Weights of a small transformer language model.
Size: 13 layers, width 256, MLP 768 GELU, 10.7M parameters.
Architecture: LayerNorm before each block, learned positions, no biases in attention or MLP, tied embeddings.
MLP neurons of a small language model. Each row is named by its layer, matrix (up: input weights) and neuron, and shows model dimensions 144-239. Each number is 200 + 40 x the weight over its row's rms, rounded and kept within 0 to 999.
Before each neuron's rows, "fires on" lists the tokens most often at its 100 highest values on Wikipedia text that the model never trained on.

fires on: " m", " c", "ani"
L8.up653,158,214,226,210,166,214,224,201,196,262,179,245,246,213,272,237,203,231,263,160,206,202,197,162,196,216,223,126,268,192,263,191,173,244,200,204,147,263,234,104,101,148,142,251,112,253,139,188,178,164,197,165,187,156,173,153,178,199,207,258,235,193,172,160,152,143,247,201,195,197,256,234,250,173,201,206,229,187,240,114,219,261,160,157,294,205,148,271,225,193,242,142,189,224,200,160

fires on: "F", " f", " F", " have", "-F"
L8.up510,209,224,245,211,168,208,207,167,257,159,261,225,265,145,262,207,169,289,183,196,243,244,175,220,236,301,252,228,217,255,179,190,220,216,243,212,262,137,210,224,183,201,181,234,167,168,170,163,158,240,202,185,233,188,233,272,258,174,206,138,241,157,183,210,178,179,179,191,239,137,192,256,219,278,184,189,278,158,144,180,223,252,153,267,230,203,289,296,249,221,222,186,204,224,206,170

fires on: " |", "s,", "s:"
L5.up265,151,180,139,176,169,157,281,161,187,182,220,162,238,181,209,182,182,223,235,196,207,232,224,193,217,268,181,197,142,208,230,223,145,218,290,353,210,252,164,191,208,248,207,249,171,182,207,197,178,261,250,207,232,210,223,188,215,170,184,135,176,222,192,183,204,185,236,193,198,211,242,219,170,190,229,208,168,148,282,250,148,228,223,285,101,199,217,231,185,194,223,230,240,145,120,161

fires on: " the", "-p", "==P", " Ch", " (P", "-f"
L8.up518,218,133,158,217,154,204,192,105,245,188,153,173,219,190,217,253,221,308,134,124,255,201,234,239,172,163,229,189,180,193,220,173,229,178,230,216,225,263,129,227,180,188,214,265,204,235,168,162,256,207,208,232,281,165,273,210,158,133,197,224,209,263,194,229,228,180,197,180,303,150,164,205,217,262,184,149,195,128,199,154,113,281,179,184,226,190,173,240,212,201,132,199,161,266,230,237

fires on: "k", "el", "at", "in", "ur", "o"
L5.up76,171,243,214,175,226,103,209,201,196,149,141,238,288,223,155,178,166,278,169,135,162,156,265,237,228,246,201,104,216,264,238,217,178,131,221,219,266,232,215,215,193,142,178,185,219,225,197,219,195,164,172,167,196,202,167,155,126,220,186,197,264,216,226,134,173,211,241,222,262,238,269,210,152,203,224,185,219,136,261,199,176,282,218,201,212,165,186,143,188,285,214,203,218,278,232,191

fires on: " |", " its", " from"
L3.up117,180,212,170,223,173,165,301,237,210,192,227,197,284,243,213,202,162,259,211,168,260,220,245,170,245,257,242,224,177,217,191,180,119,219,189,209,247,189,193,127,201,178,284,211,263,253,214,219,180,210,268,224,199,185,231,197,185,166,216,231,191,199,236,149,166,114,202,155,199,217,261,266,234,153,179,167,228,192,219,168,142,211,171,188,187,183,214,269,184,246,146,142,259,193,226,147

fires on: "==", " =", "===", " |", " ==", "\n"
L8.up738,154,178,168,147,182,243,171,251,212,194,233,227,247,142,187,274,167,165,233,175,228,192,227,221,178,210,170,204,172,229,171,199,124,238,215,170,208,228,123,208,174,220,239,231,227,322,234,204,222,203,206,167,251,199,251,175,237,200,138,242,224,208,219,204,130,171,214,193,210,206,238,174,167,242,261,164,134,195,220,233,184,228,151,120,206,143,239,119,251,266,119,244,207,197,234,183

fires on: "-", " /", " b", ";", "-L", "\n"
L3.up36,181,199,129,225,151,174,285,224,207,226,237,202,185,282,251,190,238,277,132,149,280,191,265,180,232,269,176,186,196,210,281,149,152,181,227,225,191,157,258,222,138,149,171,199,187,280,141,144,257,259,168,192,228,199,239,250,129,177,175,179,241,291,227,154,226,170,243,162,234,181,244,243,234,249,219,187,240,237,201,166,191,188,262,241,245,210,199,216,270,244,197,213,147,272,202,209

fires on: " and", "m", " &", " was", "k", "ch"
L6.up333,229,214,206,180,211,161,252,188,202,235,196,153,268,171,191,148,151,251,185,176,173,199,181,163,192,241,156,157,234,197,242,219,163,176,237,235,221,199,200,162,240,95,244,251,177,262,181,203,150,199,183,236,217,160,168,154,179,229,315,219,217,189,177,215,137,175,264,259,178,165,218,183,171,170,231,200,154,187,142,159,253,170,204,100,261,239,226,130,145,247,252,220,197,213,224,191

fires on: " |", " 9"
L4.up511,134,176,233,253,229,170,273,164,174,196,154,152,174,162,199,189,166,253,273,190,247,231,261,162,263,183,191,195,152,238,223,191,178,209,281,198,193,177,152,246,250,196,200,252,205,231,245,213,142,271,236,203,246,215,227,252,172,168,245,169,193,149,249,182,193,151,196,237,199,233,194,270,155,254,240,165,247,171,230,175,234,217,198,199,168,154,245,226,236,182,150,217,253,187,179,132

fires on: ".", "er.", "ed.", "s.", "ion."
L2.up589,132,197,138,209,192,214,181,219,224,124,258,244,183,233,211,195,189,227,207,130,199,180,203,237,197,234,183,183,202,180,192,208,176,197,221,183,189,223,255,261,133,174,223,120,179,368,260,229,270,197,239,210,296,131,220,230,178,177,185,223,214,178,242,161,171,193,199,133,215,232,250,194,162,219,209,128,223,195,257,208,196,248,245,186,218,255,208,178,166,225,160,283,210,189,160,182

fires on: "as", "ous", "a", "u", " a", "ed"
L5.up573,174,249,193,251,278,175,253,174,219,185,221,206,208,211,177,165,210,257,219,165,244,224,232,145,272,164,176,228,184,212,205,143,124,253,248,180,204,223,189,207,130,145,157,217,219,184,202,209,199,178,248,161,216,139,187,150,212,125,226,196,214,225,181,219,87,172,223,224,110,243,165,259,222,216,218,247,173,192,225,176,192,179,182,243,178,153,191,245,185,171,184,196,196,264,240,188

fires on: " L", " El", " Gl", " are", "l", " were"
L8.up672,175,251,208,172,123,187,205,212,216,179,150,153,234,253,158,181,154,249,213,155,234,265,233,179,244,188,256,121,142,159,216,158,183,202,220,218,235,180,186,194,272,191,174,176,117,183,154,254,247,198,169,236,165,277,195,210,140,203,264,254,284,216,254,173,165,149,200,213,215,183,251,252,230,165,212,169,177,136,204,103,188,245,217,248,259,151,167,224,144,314,82,227,186,243,193,171

fires on: " c", " R", " C", " Sc", " D"
L8.up40,88,241,206,279,285,186,195,215,211,238,237,248,196,147,305,213,240,247,247,128,229,210,207,183,163,201,206,165,123,170,221,261,216,192,199,281,213,168,184,196,175,182,164,225,215,201,209,192,221,245,214,214,169,143,177,172,234,217,242,172,181,214,183,173,133,213,256,212,194,193,260,224,151,229,238,206,223,241,217,181,229,264,218,126,211,173,144,269,250,193,146,157,185,199,212,174

fires on: "s,", "s", ":", " details", "s:", ";"
L2.up652,144,205,183,169,274,171,196,216,213,219,159,182,193,195,240,270,198,119,178,164,265,227,266,255,177,187,221,133,189,243,207,228,183,209,264,129,228,210,208,139,155,161,176,174,195,209,218,127,189,162,207,202,211,106,188,207,249,205,113,204,188,166,210,226,234,157,255,145,147,222,234,213,229,152,259,172,162,167,225,179,208,232,241,225,160,255,147,295,220,254,194,198,207,193,179,191

fires on: " of", " A", " by", " with", " without"
L6.up487,254,208,208,265,143,199,247,220,186,208,226,176,251,121,196,164,173,203,177,187,186,181,224,233,234,207,208,230,234,178,232,252,179,260,171,244,175,229,173,198,280,245,220,175,226,240,175,213,175,139,173,236,231,150,204,190,150,159,237,226,222,282,161,190,161,203,173,234,117,211,119,261,263,239,197,184,230,251,240,165,161,239,233,181,140,225,199,223,166,239,215,183,160,192,270,165

fires on: " N", " m", " n", " w", " imm"
L6.up105,129,247,202,273,109,228,274,192,237,253,238,207,141,119,304,204,141,224,219,227,191,205,202,212,203,232,152,145,183,232,161,182,131,214,182,227,166,200,121,209,153,189,203,249,187,258,137,177,221,219,182,196,220,165,247,221,209,258,284,147,169,262,212,151,128,151,162,158,228,214,241,218,167,224,259,195,265,184,188,118,255,273,200,201,195,102,174,272,144,131,234,140,197,192,189,165

fires on: ".", "es.", "s.", " and"
L2.up223,138,185,146,224,261,169,202,233,215,254,209,242,253,192,135,233,187,231,209,173,238,241,207,206,218,242,192,168,194,222,192,198,145,234,247,134,228,244,243,201,197,169,236,187,168,300,235,158,212,229,258,159,223,164,203,257,153,189,138,208,190,217,326,150,173,198,185,187,252,223,239,270,198,239,254,130,163,238,228,227,253,216,228,181,182,213,161,216,166,232,183,264,186,172,109,188

fires on: "y", "um", "g", "k", "om", "z"
L5.up326,262,270,172,230,207,164,133,203,203,274,180,239,188,239,257,215,76,201,207,172,233,230,194,263,232,225,199,102,177,197,188,190,180,212,216,211,161,199,161,201,156,144,224,203,262,181,227,179,198,167,281,194,153,165,188,129,198,150,185,204,222,181,185,250,171,220,293,247,172,210,203,217,212,281,142,199,176,203,208,173,292,207,190,181,205,254,260,161,241,228,185,189,175,244,186,106

fires on: "w", "f", " has", " sp", " re", " had"
L4.up715,108,220,174,171,177,196,172,249,219,208,269,218,170,164,199,197,230,236,223,189,184,211,264,185,224,226,143,186,180,223,239,127,163,168,192,192,85,175,205,142,150,120,189,310,197,164,186,257,144,182,190,263,223,165,236,217,196,172,274,106,239,152,242,180,219,133,276,231,221,164,210,210,219,127,149,147,212,256,186,213,196,178,202,184,201,178,167,256,254,225,243,163,215,252,222,158

fires on: " |", " and", "y", "g", " &"
L6.up443,242,185,224,240,246,216,195,185,189,229,271,208,158,224,163,187,181,291,230,165,179,224,206,210,260,276,173,176,165,240,154,224,207,277,251,238,195,176,123,186,216,193,201,303,244,282,178,125,206,313,230,208,252,172,170,166,295,157,148,206,242,223,166,242,239,152,235,203,221,166,265,229,271,201,177,162,229,122,134,157,224,193,196,150,187,208,215,236,243,152,170,248,180,250,157,121

fires on: " |", " it", "t", " this", "ation", " s"
L5.up582,225,205,229,187,141,166,180,297,243,203,153,264,203,260,137,233,232,210,320,307,124,225,252,202,278,188,253,227,222,197,169,213,153,245,211,223,170,188,211,252,159,141,241,198,241,180,219,230,168,151,259,178,171,156,204,130,174,216,304,191,213,237,260,211,211,159,223,194,230,170,179,143,179,180,187,192,247,194,182,239,203,219,176,182,217,208,203,189,205,214,164,181,255,233,203,166

fires on: " |"
L3.up578,120,197,115,206,145,207,227,166,190,141,115,201,214,243,204,190,154,235,129,174,187,186,221,210,211,232,199,138,127,190,182,202,144,217,166,155,228,218,108,181,172,193,184,144,206,243,212,123,236,255,224,171,189,185,213,218,217,206,232,191,153,187,237,191,183,205,136,181,218,173,178,278,213,170,197,149,160,201,188,209,205,201,144,251,184,231,136,134,203,253,232,142,200,207,235,112

fires on: " |", " det", "up", " Cont", "===P", " by"
L3.up61,165,226,175,247,240,194,218,195,188,119,205,143,198,196,210,232,144,223,244,227,265,161,288,248,194,229,167,191,211,251,220,223,199,207,243,153,273,209,152,251,179,206,167,276,152,189,182,195,195,228,209,243,204,259,275,190,149,145,177,213,217,214,217,187,172,222,160,223,224,179,168,207,238,240,142,213,242,231,244,194,181,184,128,200,143,186,175,219,239,221,175,193,156,218,107,165

fires on: "3,", "s,", ":", "0,", "9,", "5,"
L2.up633,198,262,178,261,207,188,214,207,235,206,214,137,187,156,263,199,252,158,205,125,220,245,231,182,211,219,223,172,165,140,277,169,193,184,190,218,209,218,155,168,182,167,193,232,292,179,240,149,176,146,146,175,202,164,193,245,266,163,222,168,219,155,217,223,206,258,303,196,124,205,235,266,184,155,241,142,236,168,223,178,219,207,253,188,164,244,191,175,202,241,151,189,162,194,257,110

fires on: "\n", "le", "de", "z", "-"
L8.up399,119,216,179,260,222,209,229,241,176,256,231,135,161,265,151,245,194,184,153,156,301,217,224,212,201,145,178,240,225,253,315,152,176,193,227,195,268,170,192,251,194,171,209,217,177,243,193,172,214,202,179,157,154,163,261,133,210,225,154,195,188,188,181,120,238,165,182,197,218,238,146,221,245,179,199,140,265,171,202,209,227,140,227,156,160,200,156,171,151,220,179,178,135,145,192,167

fires on: "g", "b", "y", "in", "z", "c"
L6.up464,178,261,239,169,242,211,180,180,205,230,169,261,192,141,258,215,82,220,173,194,234,223,203,211,191,227,141,163,269,176,226,193,154,225,174,286,193,148,175,123,160,132,191,226,201,186,244,200,145,211,221,196,184,256,241,203,264,196,205,216,196,185,153,137,159,246,260,231,181,215,221,238,161,222,120,213,175,223,234,200,235,193,166,208,217,141,162,236,226,195,141,207,187,242,153,154

fires on: " and", " p", " 2"
L4.up444,203,224,185,166,232,139,225,227,224,152,211,210,147,175,270,241,138,231,181,215,193,196,132,216,270,186,305,208,175,194,159,169,212,99,238,182,207,237,145,203,188,204,269,174,256,256,162,197,188,249,199,195,284,183,269,230,164,223,167,187,143,165,206,193,235,246,230,209,232,184,159,186,176,247,179,180,203,116,86,101,208,296,271,144,213,166,163,184,155,195,218,228,245,174,210,173

fires on: " h", "==P", "f", "-p", "==M"
L6.up388,229,179,191,234,231,258,190,225,174,261,225,164,250,157,206,249,174,216,235,241,248,202,147,225,236,231,243,151,269,192,190,244,173,185,266,274,207,234,138,192,129,170,160,281,202,260,133,166,225,177,276,234,234,181,230,251,151,159,224,180,198,200,194,227,244,182,213,182,240,223,187,227,163,211,266,204,242,169,175,130,210,241,209,192,239,153,155,304,212,227,210,247,124,237,152,202

fires on: " and", ",", " &", "en,", "er,"
L2.up496,222,234,194,196,176,173,262,190,225,248,285,99,220,178,182,155,252,246,197,133,199,215,195,204,165,179,207,263,186,261,208,236,189,160,266,269,162,233,171,131,211,183,221,287,210,191,172,229,222,119,188,146,200,174,235,156,195,193,189,174,178,165,177,193,172,205,206,160,258,186,190,187,170,219,214,205,211,197,191,198,200,202,265,90,200,279,151,209,158,310,207,202,188,247,201,89

fires on: " r", " be", " cl", " |", "h"
L3.up767,112,262,189,195,145,195,204,230,200,220,136,176,260,214,163,206,202,223,160,205,233,254,274,202,169,229,162,178,189,151,280,230,130,209,182,195,209,235,183,173,210,173,171,146,182,242,181,200,171,174,192,184,257,187,235,235,181,184,242,163,246,189,225,212,200,204,176,197,172,181,190,228,155,217,231,198,158,230,197,269,202,329,225,260,139,203,131,173,184,183,219,149,200,274,120,125

fires on: " New", " L", " st", " \""
L8.up299,239,218,181,182,137,123,193,222,284,156,219,234,211,165,176,205,154,239,244,207,190,167,169,184,223,234,184,206,168,200,191,258,216,202,118,216,139,196,166,184,250,223,253,284,145,222,224,224,182,253,155,228,227,258,267,185,229,174,193,139,263,201,141,209,162,151,220,256,258,222,172,220,215,173,162,223,209,178,181,221,193,190,215,209,218,162,159,203,160,253,143,259,184,236,221,195

fires on: " out", "ing", " place", " set", " office", " study"
L3.up679,263,230,210,241,150,189,153,238,172,247,181,260,187,222,174,246,152,246,215,144,198,253,247,176,173,231,261,244,156,177,217,141,198,201,163,234,238,248,185,238,197,157,237,171,244,275,178,233,123,243,261,204,213,164,250,185,228,185,201,209,213,217,238,206,174,120,262,238,240,251,249,273,266,204,185,146,206,206,186,158,220,210,149,297,172,240,211,213,195,192,183,217,226,168,186,178

fires on: " |", " Air", "U", " I"
L8.up301,149,181,232,277,195,201,221,132,245,199,161,142,190,160,258,289,172,184,243,202,135,157,276,201,202,161,164,247,160,179,200,277,199,257,154,221,242,134,176,136,273,153,236,230,276,160,167,237,166,179,198,195,187,139,275,198,220,217,228,190,213,185,154,170,186,268,215,221,209,167,223,201,176,197,289,161,235,183,192,246,251,122,204,181,255,247,194,173,133,167,220,143,229,202,210,110

fires on: "m", " m", " ", "is", " h", "c"
L6.up716,171,315,184,201,211,191,219,274,244,166,125,244,236,220,200,246,172,197,185,147,215,202,245,205,192,204,243,183,206,134,210,214,158,176,227,266,196,272,190,231,150,168,142,248,237,263,182,116,233,243,183,238,153,175,188,180,172,133,269,222,253,267,218,195,153,221,198,313,214,208,187,210,204,219,163,168,198,181,194,124,199,237,198,227,223,182,251,270,214,223,190,191,205,244,176,190

fires on: " was", " were", "er", " r", " votes"
L4.up152,140,193,201,154,220,112,181,117,250,201,110,190,212,170,264,221,162,170,239,181,237,148,206,244,156,200,206,136,201,148,227,205,201,225,201,194,276,236,112,172,173,219,232,170,249,195,154,165,191,177,219,176,230,199,234,121,165,173,227,210,271,216,225,160,213,155,187,173,173,180,176,295,225,165,223,204,187,112,213,277,239,237,163,180,99,202,186,183,182,225,161,173,282,178,142,180

fires on: "s.", ":", "es.", "4.", "..", "3."
L2.up24,162,204,226,247,247,213,133,228,159,243,222,189,170,267,214,230,216,156,229,186,153,238,205,213,239,172,188,142,110,250,146,191,140,219,275,188,163,211,217,154,213,184,156,212,226,216,222,141,284,150,242,186,178,137,189,233,177,241,241,179,294,149,240,142,191,158,316,184,220,240,253,233,168,229,192,155,195,204,204,156,187,200,211,179,255,237,152,195,202,257,224,214,174,201,178,220

fires on: " it", "T", " It", "t", "ch"
L6.up500,233,180,232,187,224,202,196,169,212,182,205,187,220,158,148,255,252,177,257,187,156,264,214,172,220,238,198,156,205,147,153,183,159,215,188,217,137,204,247,231,186,207,172,202,209,153,201,160,230,221,180,177,158,194,267,262,209,171,290,176,244,231,201,186,199,169,243,204,203,209,228,156,189,229,189,204,185,267,205,186,250,258,215,142,168,210,179,269,238,197,157,121,161,222,227,172

fires on: "==", " |", " H;", " ==", "\n", " A;"
L3.up630,156,152,170,122,230,195,171,237,223,251,161,289,207,216,262,248,163,245,248,194,264,135,211,170,217,195,207,143,156,135,164,214,181,221,208,241,281,257,189,254,161,234,135,269,231,284,255,173,243,172,277,257,216,193,225,121,186,206,206,166,227,209,185,210,204,261,210,158,191,247,209,242,200,141,143,121,158,216,176,172,113,188,139,219,186,223,223,175,197,229,94,251,221,213,168,128

fires on: " st", " L", "ound", " keep"
L4.up466,265,224,182,195,216,192,265,211,233,166,155,163,252,223,184,262,150,273,201,179,171,220,237,153,232,294,195,153,204,211,224,205,148,157,235,215,193,215,216,161,198,202,243,242,211,225,185,197,175,206,97,211,273,196,243,181,229,187,295,178,218,186,189,210,217,224,262,258,214,260,137,208,173,170,234,205,203,178,210,193,254,138,322,148,188,130,239,165,202,266,153,211,197,204,188,255

fires on: ")", ");", " \"T", " (A", "s)", " six"
L4.up293,210,212,164,170,181,209,189,198,203,147,234,161,184,172,215,227,195,200,191,191,249,208,186,186,176,222,281,214,221,233,248,238,192,197,164,234,177,291,196,174,243,188,193,133,283,224,194,158,171,169,236,241,229,198,132,273,87,148,201,246,226,133,275,204,149,174,179,187,177,218,279,257,197,189,254,167,185,220,196,112,115,214,163,182,178,159,201,189,175,142,179,235,173,195,158,201

fires on: " |", " was", " and", " were", " Lieutenant", " be"
L2.up693,150,207,188,215,218,190,152,168,200,160,163,242,156,164,211,287,197,176,229,160,174,149,240,190,187,239,215,125,181,249,205,166,194,249,258,207,249,223,254,141,187,214,170,193,256,276,171,149,203,208,219,262,310,201,219,141,227,216,243,243,161,184,213,128,120,208,198,193,274,195,247,274,247,133,221,190,170,177,183,182,160,253,200,219,242,200,224,159,201,254,213,224,204,127,202,216

fires on: " |", " of", " nearby", " the", " near", " small"
L8.up20,219,156,133,242,168,239,165,169,248,246,174,198,150,118,186,279,230,196,208,237,219,182,231,203,338,275,151,150,107,113,245,176,163,233,247,182,187,187,160,202,191,157,238,210,182,252,144,174,164,243,208,194,191,210,229,239,128,145,188,209,236,156,214,128,197,207,239,206,175,186,191,183,203,212,259,128,136,146,258,181,214,232,203,216,187,198,219,274,167,203,137,167,261,151,258,155

fires on: " c", " b", " g", " n"
L2.up163,146,195,172,208,217,166,191,250,202,159,204,167,274,179,327,225,187,118,213,214,211,155,149,167,172,111,197,188,171,147,206,243,210,171,181,148,215,171,162,182,192,146,167,202,266,223,184,170,178,234,220,205,229,177,211,173,196,215,266,141,233,244,162,185,248,145,222,231,173,184,163,277,216,159,192,138,225,203,158,160,228,223,250,203,229,140,101,202,217,175,195,176,233,206,181,195

fires on: " |", ";", " –", "e,"
L4.up146,125,253,180,197,245,265,182,241,176,267,294,204,181,167,216,246,224,206,172,151,217,265,194,221,109,284,203,221,194,153,197,152,220,126,135,232,203,224,197,233,166,126,247,179,260,181,142,190,231,187,184,192,258,189,207,211,164,233,231,143,181,196,244,189,127,177,255,191,185,116,193,217,184,205,173,131,196,193,241,162,102,209,164,195,200,185,247,220,182,300,202,147,171,155,172,151

fires on: " each", " there", " th", " fl", " res"
L2.up645,156,147,179,160,260,152,232,190,170,245,220,168,215,161,262,217,297,191,147,258,188,234,236,190,146,251,181,255,183,192,251,268,159,178,209,237,149,217,187,209,215,179,293,213,218,179,173,218,190,135,147,190,241,188,267,195,182,257,238,157,180,162,232,180,234,233,231,171,151,203,200,224,213,243,183,150,179,194,210,215,204,196,168,202,210,203,165,328,230,235,143,190,236,198,163,217

fires on: " well", " N", " long", " far", " Har"
L3.up738,76,198,177,203,135,152,266,179,242,211,320,194,201,204,117,206,121,233,206,195,177,168,144,174,255,248,149,203,193,181,197,186,143,273,197,219,170,227,198,193,254,179,271,230,179,194,192,253,199,200,254,216,211,208,306,290,253,204,230,219,181,265,274,181,230,227,197,164,271,187,182,214,192,167,183,218,161,206,188,135,159,222,231,207,251,103,201,218,168,130,102,179,240,236,211,214

fires on: " un", " dis", " inter", " sur", " inv", " char"
L2.up683,226,134,196,224,161,140,143,174,192,123,200,156,203,148,176,275,147,189,193,261,208,196,148,210,165,153,246,241,172,178,195,129,228,172,124,221,206,251,183,205,294,182,228,163,190,221,94,253,141,201,238,234,244,208,232,238,206,256,198,161,235,185,246,211,245,238,126,197,188,184,209,273,155,216,189,242,205,187,226,189,218,240,222,247,277,134,223,173,205,179,136,99,197,215,200,161

fires on: "c", " cont", "sc", " dist", " disc"
L6.up295,221,240,195,189,308,209,186,144,149,196,146,171,206,179,221,216,203,219,187,250,224,200,175,238,184,246,217,182,159,102,245,218,190,224,211,200,232,227,188,217,247,166,180,212,172,315,222,205,212,168,212,240,240,188,208,251,166,202,286,243,208,217,220,261,185,217,270,218,214,206,136,289,258,187,232,212,225,171,196,209,200,159,182,178,171,209,201,199,192,181,167,160,135,231,176,126

fires on: "ch", " the", "ly", "h", " G", "A"
L6.up327,196,160,176,190,234,199,236,131,268,231,184,105,192,194,242,154,220,244,182,189,266,171,206,243,186,198,167,199,157,186,257,143,155,181,172,263,181,185,193,140,252,192,173,180,206,188,164,230,220,185,252,193,158,264,233,234,109,147,291,259,218,203,274,220,184,241,246,234,173,162,245,199,232,176,236,191,207,158,271,147,193,224,157,160,185,230,193,107,162,171,192,153,198,214,265,235

fires on: " of", "-p", " ad", "-f", " Ad"
L4.up231,209,199,195,227,281,219,241,100,213,159,194,214,201,201,198,280,159,230,187,140,254,186,184,230,207,205,306,97,168,196,266,171,254,213,202,171,238,220,195,143,219,132,161,240,218,263,181,204,231,211,306,206,246,178,227,160,201,134,159,198,196,263,210,203,244,131,230,233,165,242,178,265,248,182,174,144,125,171,243,190,190,217,172,121,157,196,177,257,165,215,195,192,240,206,196,163

fires on: " p", " health", " ins", " cop", " Key", " bass"
L5.up685,175,254,190,216,205,138,149,294,235,184,244,224,166,172,212,201,151,221,169,204,171,164,226,163,262,206,280,199,100,212,227,137,204,178,123,228,143,273,189,227,146,234,294,205,159,208,161,180,183,250,168,191,205,206,245,170,211,186,194,213,191,210,187,228,159,155,244,197,219,192,196,209,174,156,169,146,154,177,141,148,201,233,235,193,172,260,190,152,202,204,172,246,223,170,249,202

fires on: " |", " Preceded", " of"
L3.up200,109,281,120,195,228,176,181,236,214,232,293,211,136,154,237,227,159,146,156,148,213,219,198,273,173,243,210,215,174,184,206,135,210,184,225,209,241,159,143,193,172,174,212,195,272,116,181,207,208,232,208,199,204,211,175,182,177,225,219,209,237,174,216,188,212,163,224,195,219,143,175,191,240,227,169,128,179,165,144,196,196,197,147,244,235,121,200,164,241,274,188,111,265,136,257,189

fires on: " c", " t", " re", " D", ",", " C"
L3.up651,126,239,161,184,261,128,177,267,241,162,284,164,272,208,160,146,171,229,268,155,207,187,231,174,230,169,163,173,178,123,241,171,164,200,200,170,201,188,251,188,181,184,218,280,195,247,248,158,252,212,246,236,272,189,213,172,203,153,146,202,210,258,280,237,137,169,201,161,230,242,254,202,196,272,227,174,195,192,173,140,187,195,172,199,150,191,120,256,234,159,188,195,249,177,200,185

fires on: " \"", "==", "-", " wrote", " announced", " |"
L6.up257,233,168,175,209,274,154,198,193,224,196,152,161,233,186,260,188,156,218,242,175,208,204,210,170,231,187,203,180,212,150,252,241,191,200,199,292,235,217,206,177,246,177,206,245,249,243,290,165,173,229,178,222,289,209,201,176,203,190,206,187,206,186,261,226,196,135,295,173,218,223,260,275,215,230,215,183,249,187,203,226,215,248,165,202,140,189,226,270,161,195,168,179,114,218,139,178

fires on: " t", " world", " ins", " that", " c"
L5.up488,163,189,168,247,210,158,211,228,230,211,221,162,218,149,180,222,178,227,182,229,196,155,197,165,179,247,179,196,188,232,208,251,199,212,144,147,168,231,183,139,135,194,200,220,162,192,234,143,223,201,196,197,145,202,224,114,256,180,171,277,178,212,237,152,239,149,191,179,175,284,244,176,115,191,177,193,248,255,195,201,256,132,196,214,225,193,141,217,212,180,182,196,199,212,239,127

fires on: " N", " I", "ae"
L5.up319,203,246,238,189,180,229,239,121,248,238,246,201,176,180,258,187,141,136,203,119,172,240,199,230,204,244,202,222,253,259,217,140,219,258,221,164,212,235,152,210,205,192,196,183,216,240,172,265,196,216,273,294,268,216,203,216,143,205,180,266,316,258,232,199,175,241,212,205,235,172,220,264,220,213,248,261,174,252,258,183,152,281,235,227,266,174,256,185,166,152,185,200,123,254,178,186

fires on: " at", " with", " against", ":"
L2.up463,147,103,217,218,166,135,218,151,234,203,205,225,207,199,243,269,245,189,177,260,253,173,185,216,207,271,186,246,153,208,176,213,99,218,158,247,271,183,211,179,158,169,166,254,222,202,190,219,205,187,275,199,199,172,211,223,196,174,149,185,234,162,233,229,125,262,218,209,170,197,227,213,181,193,186,159,107,229,280,145,223,272,228,247,229,206,211,222,200,255,125,152,158,214,216,206

fires on: " at", " by", ":", " married"
L4.up284,225,218,215,203,151,189,177,224,252,241,239,147,246,187,230,250,155,130,138,198,201,229,205,178,181,248,217,199,165,215,157,163,84,154,120,165,286,241,201,235,165,163,163,199,185,199,204,204,219,209,206,200,219,178,222,241,211,198,202,204,215,219,199,183,133,262,164,205,191,279,212,327,229,224,287,108,136,184,195,182,156,187,216,274,165,209,171,235,230,220,117,229,223,195,218,241